From a checkpoint of a small transformer trained on Wikipedia.
Size: width 192, vocabulary 2498.
Architecture: RMSNorm before each block, rotary positions, no biases in attention or MLP, untied embeddings, normalized queries and keys, capped logits.
Training: a variant of Muon for these matrices, 4380 steps.
MLP neurons of a small language model. Each row is named by its layer, matrix (up: input weights) and neuron, and shows model dimensions 0-191. Each number is 500 + 50 x the weight over its row's rms, rounded and kept within 0 to 999. Numbers have three digits each.
Before each neuron's rows, "fires after" lists the tokens most often just before its 100 highest values on Wikipedia text that the model never trained on; "fires on" lists the tokens most often at its 100 highest values on Wikipedia text that the model never trained on.

fires after: ",", " (", " December", "s", " S", " September"
fires on: " ", "ur", " born", "age", " and"
L5.up852:483511443404508371542496511482494532518529508423442508489511499600528524514469497473432468519453477632514616585522376489547450438484502530553426387409565464434471487496536472506422483529529466537477517470461455461496449561507511458527390462456567490405443478497443580513563507456486579491465459445475464538501559535461504463499481512461453490426493484546510536615418525476542570475426480506549579476414524476493526527546380519533564449502470444446464488615532562476488444412547546502516563557518488512462514490363517499367452474474519401474466503454468475491539477448534529454

fires after: "p", " P", "ric", "ph", "l", "-p"
fires on: "an", "ay", "ly", "ro", "oy", "ult"
L5.up1034:515524466500510503529485479543524526507613430471503440538459464533497525441479512407507490524531421424509454432607578431524612480481467479511536523545533470549570467415520559537539554451480437548474528436602502534507571489474461464508553461547553511405544544477431595644616445489505574542518519559581609557505449509473419475505506446526512556584486486484500481527516503555451338501530490490545504516449568581520614424547510503496542480580461453572485485540487496520492537550507537525443471538478522531508600444484484459410483415545598540539469514569448455489442508510491404471

fires after: " p", " P", "o", " of", "P", ","
fires on: " can", " an", "ap", "ot", "et", "ut"
L4.up568:515493494524466484479485522516448486588553481520588550498532511475393518535511394466564422493532494463479545430493487438569614513510482487548572524629558419454528478463447503540500488476494496524519477552659572511488476434456540566549518431555536462517561495435477564503501496566495511445463508484491502585477567481491568501445445458510465408477455468518569578457583472581498526481451393471457502530493499417497478482493523522480517543436509605482503563457422499481559574536567449493482459443515393479430522402448409529478504556351529559596502491553567503483407572432500538450

fires after: " p", " H", " w", " B"
fires on: "ut", "ian", "ire", "ub", "urch"
L4.up97:503483432507491459488502550546496510488546450485507527464511371440486453480392416469463504412530427638498562496481542469446485510506548568501562418564462546515497553482480498519499498425408514444452505536499568564475523448443560518462466572540484564522503473485549510446499493534420460572484541476516477431510520577415519517540508403497472407512503531535517536544519529402518530406447505466481541622468476553561596581588400535430470479469456503394464580446435536448571494497598477525474583525532397536501490331492437499505548530536581549477483549525441508518495474478504502560

fires after: "P", " P", "p", "B", "-p", " p"
fires on: "ol", "ro", "r", "an", "art"
L4.up1107:509536481478488510474681454482481595568493540547549586448586531488411443536482543524498455420571490542520468494487443504470475474464581505568450531516515467572513506566456416450599485452523505601524459572486506464490594483509625611507509580444528422474582567436443604576567502482448523517461502480450442474515379492554473506499507506451526512446479509480456576554445566431486498493465452427561515583502520574511563590476451537457514552500498532467457514473489463486580433553546547458496441447597526447528579498506466438567559500523468487479520542527505498589534481412515449541

fires after: " R", " r", " W", " Sw", " la"
fires on: "ing", "un", "adio", "ood", "od"
L3.up506:430396455555532525550484400497474562484435587563521495508523553502491594539509591532548478541585493489434544627528577440504469551515437535435579560618477491529504451405488462517574478483515538552468517463468465511569492439494524487467495505536445534564515488500452525423474478540448426460491460479517464547428567518564465513485608491507460354526485493580459477619444459441368465524503444432501405504390439472527520450473509546467484514473508449485484464521527451490485519490469504469520496520507501428522489415620523507602496481645531503499536591531477447517498509572434480502

fires after: " ", "born", ",", " born"
fires on: " ", "198", "18", "195", "196", "194"
L5.up176:606515438454481482509527541506486410460534525413507442452569543470381465511420537491541465413441497579446559529507505469509450545485489572469521451411480499475512491510499528505473482532520472447443574563440502490543547501471553454493446534443590439532550502535549509450564478505548525478527505438514527520504554458580398459570596538513460550491555475355441566574498425450504566492608467509555596493552493526485499440492526546509553463501519505568512454652495381408520492390419426563543485497482424491553436501523517515396486483457442498460447504546439454505534455460498533400

fires after: " d", " p", " D", ","
fires on: "en", " in", "ou", "oc", " pro"
L5.up1:504426453524503500428475509552428474486534476571510497513573485517440423445385521512500553498469439425454500498467517523488459561421468417485448555511563443525534563495535500501520570504459444521504489462521499468555513592437535539505471431473485416442606493506482487467521493537560480533620615564443549520441507489509531471550534466454476619533504554561492493611402549498461511480398490508606504425530517456581481513538481424520532428496559473443502506497624448489447455509573556420387529540398506474499539438489435475447541443536480417447529460553389482555483503394465576495

fires after: " in", ",", " from", " to"
fires on: " ", " have", "fer", " al", " |"
L5.up508:485499511466424451371526452520442486405568551520474516511481500456493450510507523436506513515445496475390554461517579476560566481445460504514572561533504547365451432497529509526465493575424494444452489506532559563510528519555490515509544570464581518469564541506503604510508586495497451437509489523517533428445464544467415474459517583511520509593478530398503554427444589506412614397509478464505547559530454591553519589492470447516435450545538431502408466494514555395542565488506496504493509492427435432503533446418569499488492371520516418503467605540473502435454529504551515507

fires after: "-", " (", " th", "'", " \"", "’"
fires on: "or", "s", "e", "se", "r"
L4.up720:502486428432491482494511451570503448518514562500521426471377455489475371469674555351493506444536456590401514547565494495493561443453423519460463501509413510505475554441507505543539516495533505523494532481551569500494468395501502473445497481446467478461487448540463412610503500460523507507500501506451569594577430495534529515504420534456521539508402473583572461487468512503493478474509406493439555469546531532497479505521506436420591575484494485573494540532503496485449443472560577436551437466501578578452470589504533456532401438489505538504505536435496371464460533461502588502

fires after: " pro", " exp", " A", "ade", "p"
fires on: "ress", "h", ":", "duct", "z", "te"
L4.up633:508560613564489468332537481488407489524528544507492499453636414534532506488537467456537498494531498491479561474510487472515568556491559504502525486478431455462562556496548623522472591491434509558562554484493479381537570476422443569525472560487453531421576479462434515500606464576459486465453470479523440426523511492505527499565592514573462436518433531497447510449466493487470579475484508433358507548471538461507600524506509511584552523362522575488457459495523429529556499548470489435473420387473507517499474541534597524445438523454504457448526481447526477480465452528462538529

fires after: " r", " l", "ron", " fin"
fires on: "ing", "ze", "and", "ank", "ost"
L3.up988:447431421541490553411447472475437432589593502482524454568515536518524587593469602493504552465527420505440486487529579535446522589535495560536514518559491464462466444520440526525495536524526541462522568463565385530524542503516547530466502485481478465501529488520493529409524584441482471401475503497625437514534469517418512510444551525532467467541550460454501560506506542506389579496446459503449526512537568511485543487551420548510522513468516525490507508477560379576325463494518497438483440549530560487401452372539467449447414506545530464491567436548431543480592458541449547481

fires after: " D", " P", " B", " d", " p", " K"
fires on: "a", "ar", "as", "e", "urch", "am"
L5.up1052:488466576426511532423505491542446560520444468554507450439516417523459438456460526451348480433507435517526453538451504566509536482498494533526472538574390450539501621568548381568559534478425480507587490465471523466481555491447554606506483555417465470466557461573421487512564552594529466606371489513546515473510473429414508490453554474552477465461468494529474557495520511562490473450463490587538480452468480479613532526480508509537400555562514497526460481523489438477474413547650506601524498511466471559561562484492461449544496537513504519475392463511510508447491492516549528431

fires after: "m", " m", " M", " b", "t"
fires on: "ag", "ach", "ath", "ank", "ater", "ike"
L3.up994:510460467493538569434552450562522494552538377435497493447489418530462529567500478610445457509448529570454478495507546497566396554466557542440436581476417561539462498429496455433458483452450423504527512504577504476460553554494477426460572569550527459565492476482572481575559546466526522542516515493476594508520436421432563461519519553430472496488469395585532536561437444489509464542504522460511529442639458449501540380482514575532572475512476467397443518513462489500494471506504496491488532551459577561469529560481405574422543558569576457539400522586491543420459463524508519487

fires after: " R", " M", "R", "M", " r"
fires on: "us", "et", "el", "ey", "est"
L3.up704:432427490582510525473469466520477564478391510549480558529502551573496439371414602585484492423552461492533559449513601490484443534501470576591505501555533524474486527507542446504496534461618410507522461570458517508531554528487517579557374536529469465470542523485552471397525506529443494446469622462389461513408573476457471483432441519498418478488504493407496497437573554565505445514532496376563558497538470463491425496514494464511471534572418447520493531558492469522505533501536456505486509524392505566429569530541514453554431483448452435498424549452484570483452553504545544486

fires after: " A", " D", " P", " E", " F", " C"
fires on: ".", "a", "ven", "as"
L4.up458:565443547427459540447490455491499466517479576459621393493475505492488437471513562546501523503471458542485534413491492430413418554564485463482499425601397460437563496549502510543561415540486467466506520567481523551509450503475521486466427608536455492503504412541414482461549487469576516552557395515595467529564566581492507468398507466543520532580452399506469510513521539421438512403520428469532565550391523489585535560479493562541463552548524520485512536606495490525478431533506439480487487392435428477443574506587532521603527516449550518507479518530516547446440462551519519491

fires after: " R", " qu", " r", " L", " D", " d"
fires on: "ar", "al", "B", "US", "K"
L5.up471:453472437468589647498507526509470493437524475570492548421478487544521528508612491547414494471499507443486544476480547534448505493485502504566448477581459458496501501627499469569552535534473388545519489458578450417417416561442546510498485554541556451454478435529501452497563490537502448467504538528411385482527525545517560469544542491427557442470492544434496533491528602478422561579466501409471391546423482486545510552561480495426403451500409547507420570547595485591469543539522482515504463578564431488545510470494573502396449466496504509534503507555609497530492531465484494423

fires after: " in", "In", " In", " ", ","
fires on: " ", "18"
L5.up1132:503506460551550462473495478524543475428514545499479557468603456462381456461455523498474516474435523448560523484564400484491469472525554589395480490506532465460424525509521546488429432499500489375536509541372437466420571496512494519510483438481472520443532445500496536518519492420487538475483558579451504449511549515483454541606415508428468424581449471478504558583551458471605522439505467470541602438583602550374532499568457456494525422520545535511479507577571595459475529384487513579519495522536540505458427507514452569473485401465529484577508455497417482441479525583526531482

fires after: " n", " N", " Un", " s"
fires on: "ob", "ever", "ow", "av", " Nav", "ivers"
L3.up440:502479559475568444560498494508425551481567486450535413531494508588504536534461470519518537470486489540450559528513480493530465579560481467525517528408453512490521434445507575539462574566485560588499507416550615440490438513493493573501468456526505602528597502537508523483490535455509569447516512424487524579383492504503501585486399404499538515633571534512531399563536535476660453505484501557569531502494497462459463547500456533547432440544468414432556475535529602520446576499481630490509493467492487546534538469619437494496454485480535503497508525491409488575501508444386535470

fires after: " par", " sub", " h", " th", " Town", " ab"
fires on: "or", "s", "ish", "all", "ur", "ing"
L4.up778:509501379405423434470490480480556484425524366441563498510558503504486439512505413438517422445457558581429426480412518452424494454490551539551419460501531454553514446377482463494487617582590552528531512424526415524474451471515539507503518453442485542535544466462504576536493506516443498579563423484539484535503547522449557512516536522476478502530475467475552632576509400566487506441561465508531490504492431509516478380531385582525516546451550533548542490509433495453527541509426528467500530547478485461478447541565544478435439443481550535436483489427509506558416432579496549524

fires after: " En", " t", " s", " F", " Sc", " T"
fires on: "ri", "ter", "ore", "ell", "ran", "ol"
L5.up416:569513542459506593484494463500478501422590413536469407580464478459579573526450527571403427530509571502460513549398537531509501487453461511534432561493567431453495492509516472600532530539457608602534552485420460488464513506552457427485488467487465523491490395463397477496451466527420516539519473518565502434550452496484429469416439428459458503479594498496574484573453503422439465511473564565594498505477571489539545558501560484633439458428524480482566523600508565461519554429501481455495499422520518590470479511495472445465462475603515500440516535571393511509420491479494520488

fires after: " M", " p", " P", " sp", " m", " Sp"
fires on: "e", "il", "u", "ok", "an", "idd"
L4.up320:524477398511469479505540599459432487587544490551626483480516470552470405578438514477419535494499522485548561564441515553515564461507591433519550623461540534478418403498526413519618541449439394492512533569541456538479531511478512470492414575506420491480510555492475521506576484628554541530436457506506469499415499530548471553453472474524533519486510470480506540497483592562503427492489526482588494543493567524513556566502416469452511631546529484552383549485514521512576523526561512452455554463563503538494519572514479419446535485428454492470433532451522525501560568615490510459

fires after: " the", " to", " in", " of", ",", " from"
fires on: " A", " S", " I", " U", "ether", " Ar"
L5.up808:487479561523495585404548472512452420477526557490539522495528495473507560517581506542405541568515513470513539518556558485531464530492544576521520399460460479535501464495498504496520460503507473423526435508479516518580614505541553526473434481541480454507507581391596610437527503474478578450577489510488527483487558552577565498403451574558532466414405549500479520511598579519501565415481495570492512514501524538445481458512431502522575502483565504519484451471351491513470487484451531508488450489560458483520555445563439621317468476505568391515514576440480507490446558574472568521

fires after: " re", " D", " Re", " en", " d", " St"
fires on: "v", "id", "ar", "ir", "al", "un"
L4.up803:503539541513460588514520496481425474498497481574390446349555421554601571536530515514502501534567505518539502460521477483533467504465455460563464599501528444432484527511543508513531461443516463491492475577455462468473487472497529594416496507507472558510464515525471419542554508482495472403376504668439452435527589475437464461486504535374591515537503455512463509459499522482406575603628466477596440411485449496478517474544485531442542437449526486507512429451522490516462468468491492485548447517481543574583525551467489603552488485595453550497524568491544465546464543420535543463

fires after: " ", " b", " he", "|"
fires on: " |", " at", "ur", "ed", " moved"
L4.up966:438491406521523471492551540486521447552442473480549551431598455497515379474475479515516536454520514524521568613487469407468499578518530559505463531616402474452484588585563421511461540467522593502472552487416520485504506496505483573433497595531453591566533470502467481477584441464491613510516493569453419552609456524376480433546589566449404546476465424496477467545523518476546530606482573566554533438579516504513503549517463500469565524483516455563502489467507493490433504513496499413497471472403406533536455521450439520528486506575519536497556530529474503509588478434426474499

fires after: " M", " P", " p", "on"
fires on: "ra", "we", "r", "o", "ro", "u"
L5.up1119:407504464507481439463496487446424515557610500417547428450450462481410469468474523470457546492471468517494420512496492472470493570471544478562488552540436398530472426519452550427575530459487454489529485546491491500461571462444502414613481499420460489502372572451538539491553509580568533405438523499505504506562433436464577498508507490583467535498561513570465526496449499438433465460543454481581511466601560429466511460532410560445455524417581581534465569613461521513450584481527530475439479478465505454599565455513411494442494450519516448539429480528445496484461586534572584499

fires after: " h", " t", " the", " d", " T", " s"
fires on: "ig", " sp", "iv", "ol", "ab", " top"
L5.up168:510507513440485442567539476430517598399555473530407545557473510469549532472629520555457452523450532533431540460463503499548479430524465468504502501504443540487531485503469478493470543481514567576516504533510493499452537533505527527466480535506488428523475501533474594518522461470350523589523521487516497564496443486416472422637420567425531490508599545502565569565425459449490526516363496619378515473558519480560563557471515512572575491435507502499554503520527534505516506462594521454423511587568602563428547490448439452519466507446440497426530411494470557580532515473437537537

fires after: "ro", " p", " P", " h", " pr", " H"
fires on: "iv", "g", "ir", "un", "v", "ian"
L5.up200:472526521514444449516506510477514507494554555475477525540504439530560539565540447519503557517550480562512548417498532523491511484545514576463565529591523522555578549392499494548536554529472540510494518552484504589491502455449535584463589497546423552431498513432525448519433544450466479593411492431562470489396519461458576511577503486494566486525528444475469509444418583456479471381442522446523491532465622535583621575504524536511562479485488392506505572480407485445558465553380500400486455515573521535487500423442413532579571549473562541560530542559552445519510550469444411510

fires after: " r", " t", " R", " T", " v"
fires on: "ou", "our", "ace", "ul", "ot", "at"
L5.up618:440467414510472467443466577555507584525558416455444490575435572506509478489400514527500510477484554469507449513444548506483547515473522481565557538600557546455533455498452508505514469520488413544475560518535491491538441470524531504500455455525509503523487544455486443491550438478529445524433542463358522438412511430517516487403448443561424403469536482552486517487619510513420496477421515471466609443405539542541524565634480547456463567480455491554431535553593507546453481548586440513396497478483543649494498444485436495494511438458509433560470467513396476431533518442469564533

fires after: " n", " N", " V", " ex"
fires on: "eg", "otes", "eed", "ever", "it"
L4.up774:505618459473343491566471451455506486459597572508498513521551453415578543568504548498541602439423540512437511484447498482445489510501505563538463455416477422448495417533488395510493565456516518546512515497611570548525405530490422466466553462461519571533498455492620628489547535522518442467548457416479441560424484540489529514519480468492524520488490501538578472438518504561558500503507524478552478527459453533512510503599480580508575489533528465485485497502540545486469451438470505529518526521399570481504525470609487506455519420326582560484549537462466501433562482474462517409

fires after: ")", " ", "-", "M", " report", " was"
fires on: " |", "ed", " said"
L4.up857:502518522543544443526513451433488437532495526453559493570457409531405523599558361540535427459473475546463556526511537508513512568510527602460427509488515491505444491548522531345514484500456484550493529549524511493541446436453428429491623544518407501533525502556630499484440432436495467434399511452432440500530444474399505495531465444468457540452432458527485504532504540520445507473457491456502600499523517569525454487478501455437627442509461498542551525517460524504466540531514428447562511476463465584585518505568486490561490445460482550579451605541557480373475482425551552541

fires after: " G", " D", "g", " sc", " d", "G"
fires on: "or", "ra", "re", "ul", "r"
L5.up921:530503508450516537530492526474501565593514378546509549510550480499502443546444525563461461485474531502450556557496526492585501465438490579454541522483402456502564473474472553562482536488497498547588470515519516513511543496533527539506460571521511456453455469588530502516497488530493492520460572530406532497492538443403449576522519523470431489478428543535378470574472499402477486421567482520531520556438450455525487619550506528514450440435415473437544530546480495509454447583364512545434479492498539494491488460586492491596552350687507525529447568429463412518580462455481420466

fires after: " B", " St", " r", " Sc", " R", " G"
fires on: "ou", "us", "od", "ot", "ul", "and"
L3.up886:493466516501462532444462463527519508509392457527447489573638455533533476469495550473536449526493553452403536509500526483479535559489472439477474563585479523474487576456506569594456506401567542517520573545393528579528529496575533564514398431504549488632428515503527550519601536489585590535510583521380491499468562481436404563485571460440463542469533494562494409561493513572457507448489444439448546465558513480431422605529481542467527493462479454515528560507523498470451467536463575573539468563493543562552588446457488517538588529482424521589535500487416503502532519512544473491

fires after: " d", "p", " p", "l", "s", "=="
fires on: "==\n", "aw", "ay", "oy", "ut", "art"
L4.up476:578466416486563520478476456432422467533497463502500517634468470530496542543532614461419516450507590424539532498464478527548477478560474521538419544516511383481504519528457496494489470424516391537521538472628571498542460461509516492529561433493500445393577445540524532482540483504549453525437563497500460585487432463579508548512601474486575527564497587520429485545498501484464496485412426472540567587554497549576669457485474500584548470566478495588479498439553461495459511448523483579550481438529520553508539441490490421415464479517476562573530432510491516598517454479561486496

fires after: " h", "h", " y", " Sh", " Bl", " Y"
fires on: "ou", "our", "alf", "ort", "ue", "ad"
L4.up179:520468437408457508383588537508583501485517514472452518478572468481500482508496514552481488456497440557421528543544486494526558523446448549490499562543529488540473416451476562478451498521473496483497511475494564387543457573451580505511494422582479454479554507510437501492432488571523572537555580459495516474569615527514563516606416521478611459576590475512493452475513428554518477488474539483529528431541587477533573383521424516547484550544401477536580634567509525426528471475487474516509626525399555469512523511435520486467454424469575394500560532450435516443488584486494520464

fires after: " f", " F", "F", ")\n", "\n"
fires on: "if", "or", "ew", "-", "W"
L3.up1023:519532506480522510536471547437581540453484542424567561429495522505466442562523533469475513470427586442486482379434605490422514475433526470445424410541508471485506430468482506456413583494514596527454550477494478490509463535479481438458583407580477530512551511518505464456508435453512507466375412531488506577525514474454491451513542364517462502503533364554541579502582529540525496457519488557476441515547521460536522527587494467478620590573590617492488514563504489510457482419489544528428496475470484520558643510493443484494519496459517529467529561463476483560482585574416488512

fires after: " P", " p", "p", "P", "-p", "ip"
fires on: "l", "ra", "red", "anc", "ac", "ro"
L5.up802:501456477512456437457544514410544495480505486481485454488542484483460438422416562548556476493490467485522558517539520437475572438491408494515522408501509439567486401526553469624510541481458467490486540533523403424442467414439524543600471518508589536510480464533543605538542478557567466485480569427479480446562499498537503595547490531617476492544493467487430576477395471562500521481416431497530503550494595481503579559503541460534488486545492557463470524542462481434536569533575528453587489384568458547506582504513494401497521531511588462549471574604485494512398504379499562467

fires after: " ", " F", " f", "F"
fires on: "or", "ut", "200", "ail", "18", "201"
L4.up581:495500431369548453520492565491461399550491509505576519547484530471459500491449497432460463412486602570504515533495490509502497445404509417498435413458605502395564437517411492398415498453554477532577536498460483396461541543483520497436512468518445482500551534430516518444526485443480549493443524412496534433564458464448434392453512573473581485492532474470521535512560465508447510441535524540516461473429552446476460520516521574566513552524521520501427577545463489505587489396455489461494556406471509476493543380554522559475483420423497463565427471559413529450507524534390540472

fires after: " R", " r", "ron", " Sw", "unn"
fires on: "ing", "ou", "ze", "ig", "í"
L3.up241:416427506471441507455453463468476501431409460520511483528532499536514561491439648501474493395528440542543546580491515477505563490508517516500430531521440446528487533440532439460560487487476548501514493490454488596487581425464647531558385549504407495594489510426448505443501538386577375491503494545457449546530472497520467450423546468474485418527570554484478456525522562433481574503447510461464593645413479431425536454501403514573484479441456443542471554503545450559495488464517505507523466558421489426475490415569515444566493510493442498524542509504451492464475430506478555498

fires after: " R", " M", " r", "R", "idd", " J"
fires on: "es", "ers", "est", "les", "S", "in"
L4.up504:463378504540495524560551462438534552471466567589494552543478563593397421490365540451480448454564485499456444511563517511524460545527517471489507500573431533495482555492490466462471469478534461567424549492453395523496495445473579502467470605593510553533520539544554488444603541513555467513440515376424530471426480514480570546450586536464508507527519561503594519462459513468466509450515434466535433513513484437492520458452474520462480509503572475574406471608442503488497480516593499481518534538490588535542615513598487491570541555573427452450394472468443567471535482464459435462

fires after: " G", " g", " in", " b", " v", "h"
fires on: "un", "od", "oy", "ill", "ear", "im"
L3.up402:546535528506445516420482489406532553550439510508511426425546462503580462519495482616452582505657535476554511453509468501537476404529506472392523523568536519538487562513538530524448524414486497502543506538558493465506500527472532455462507610505495426516527600558522534522413475497515499505581453535493486516505565391452518515491523576383558539481532454557463490544559583505467457473436450543581515534404458488528609509527661607603487506478487455452494512451497435514482474523535585526500464526559504500583561493512422426584488473560581533446536465484486502524579555504569468540

fires after: "ur", " se", "%", "le", "il", "ough"
fires on: "t", " |\n", "d", "ep", "e", "le"
L5.up692:493589418515510627452501597459571502456414524514568481558488510543499526550481447551506506510519489542524508391518478433578565561398505434533515539488440533553400524373510534467486538557531501500418402503536529483523490509526532486468389523516408439417532558487446455524441475524457484549487434459438495462517470503449563478516461553602471480526477514494444473544459424564420528507598565528479480489566538563449524529560431588467604553582569477553497533541491599527496471486560588483516476502526452573532452493506464545523577498587407439511485443435543482542468477563473480407

fires after: " G", " Y", " F", "G", " And", " I"
fires on: "ri", "u", "y", "re", "E", "r"
L4.up1118:484504588510460591451556502540544495435441542454499548559498519478553497568601589481463489506458444476522530488441407520545491457418559468580472461526551453516594516575503469577471466399530513574520508456508499587497445469480405435480442569616522438571444582500469523502500531521547476483521500575482480502552474610533526541512487592467451442461536481599427461458415438474581430459517429546580578602437519407487473458471537494493507495438407552520600544489489441508420559517497469541504587485465538557563523514502475448579580414525430453481518525491439536471467518484445503465

fires after: " ", ",", "15", " August", " December", " ("
fires on: " ", "198", "192", " ("
L5.up360:507505467566612344524436426414440577472430551508527462457508484504537434491473525440438503444498424526565574557537426432444452472502591588512516508380509462515400531497510547438529486523513416515526469544427561450539540478449433397529492456504456496561424505506570518469518442455428517527446515479439519643526508481522425528541460526488472468499441438520531474505512554539482465487485521469569550437483570514536552521463510560492551452510504445561543395564542473406445451489423455467422576513507503519437487504494453421420530387465507449493523495559494547516534448473569600509

fires after: " G", " g", " D", "ol"
fires on: "un", "ev", "f", "od", "eb", "ab"
L4.up158:485410502595471551458474542448525493546474460423467499587580532556481540556568536447557636483581448535465525512497460485532515539481550499453497532507360552379591508541507513603416513475466506513484438544552538549545454473472540525554540604515461513362429567508418554499569506507505511521459434535444557504506448554522534560429480523484479458463556410473539501562520514431586494418495499542517448506440505481478577522540535466501452476521366517509426563532569482503492513590526493535513557461564522478555530469554491530511505482572557510532596500490562533428630537416471464520

fires after: " b", " B", "b", " par", " s"
fires on: "ish", "all", "oy", "ch", "ail", "oot"
L5.up652:416512509517419480540495475499545509575481498484560485515545489463477443492504496517459420506601479483615476481595480473464540492527553584450544472514498485545469500482506557508509578569560474501573489500414378455418578568425564501509527584407448529580464578403478524479533449568434513397481477572500428486429498434443490563477482574511398442549507394484510541547497460562498449545418444503467526483455516519593426453495444542423574537403532490565499618470543506523453476568497475530470478497414466497521479451475578430538515474487515504539482471587499483546502439644545489490

fires after: " v", " d", " Sp", " D", " P", " f"
fires on: "oc", "an", "ic", "ai"
L3.up1146:481522506429443498572559548441548506543477539464420527560609381445450489523435591403515484520464498556594479506537527502472522395465481550471548567464549398499585586555496556475576548498516439489489481546567494591478438473457529471507458507538371524552551521544518488425502495496540545523504526549448598438437515483558445449443390455449557491475502517605492517470481479470441537538471422435429467547414625439509469451516485408511474515459457528497481489518558505487416569497516500594563474496521611444548569550518486591520507507486455527576502550489574497453528459445493528545

fires after: " b", "b", " ab", " B", " par", " ob"
fires on: "ish", "s", "ul", "il", "b"
L4.up527:553515498463414535567455528463511482517521487508518435472579424492517455485422466561547551523536450495424581497502596540441535483538568502552542491512480478544512524487529514453518617472503498492451372525457485555493559509565528455486584568531406469578513512534457597494457544548509566584503481504538475435439474454555535549613546478448441458523518485597551551469394540500423518426565416468541593532472525580542458433560485561519446514504511470539486529497363456561463466517494505588473502608479423559434448482410444481503594471482427528393504476483514437490568494567530472437

fires after: " (", " report", " un", " \"", " th", " record"
fires on: "ed", "or", "it", "n", "re"
L3.up292:477509363431505489527540497607370483573541509452566481511415391496532457518595507481432448459493518552462459485532486508428536527482440488545508444565537542509461455465504455518556508468457458552559617520551480544499403384582553566498459501443543473540564516469494474530519537555450477477424480446500525561614455522517462568478517461435394507567503453587509491610496585585523528465535479510533610529422528447505507492473531498529479456551584555452498447463543493512496421406507595454484491561514433493481505528573506526516485426505481501577472504511418509382469533414449500510

fires after: " M", " m", " T", " B", "m", " t"
fires on: "od", "reat", "in", "ater", "ore", "ot"
L3.up36:486594442540507532474540439537473627585508454544433528546444520545437580466521547596466374550538559496495513456517481466423550534558470547511426522491477513442520454456519493511507571517523503473527474570416502551457434463537533443409459513493449557609369463510533416474492397440508501414521426558499508463451476420459609460525532443509498472531474584506549476484512447569510481517439469492545551503460455560496493506455494523454632507465475574430500494527416477483448447426449410446499541503509542541507471520485403545475425510490475456632510428542459429420510486496477427439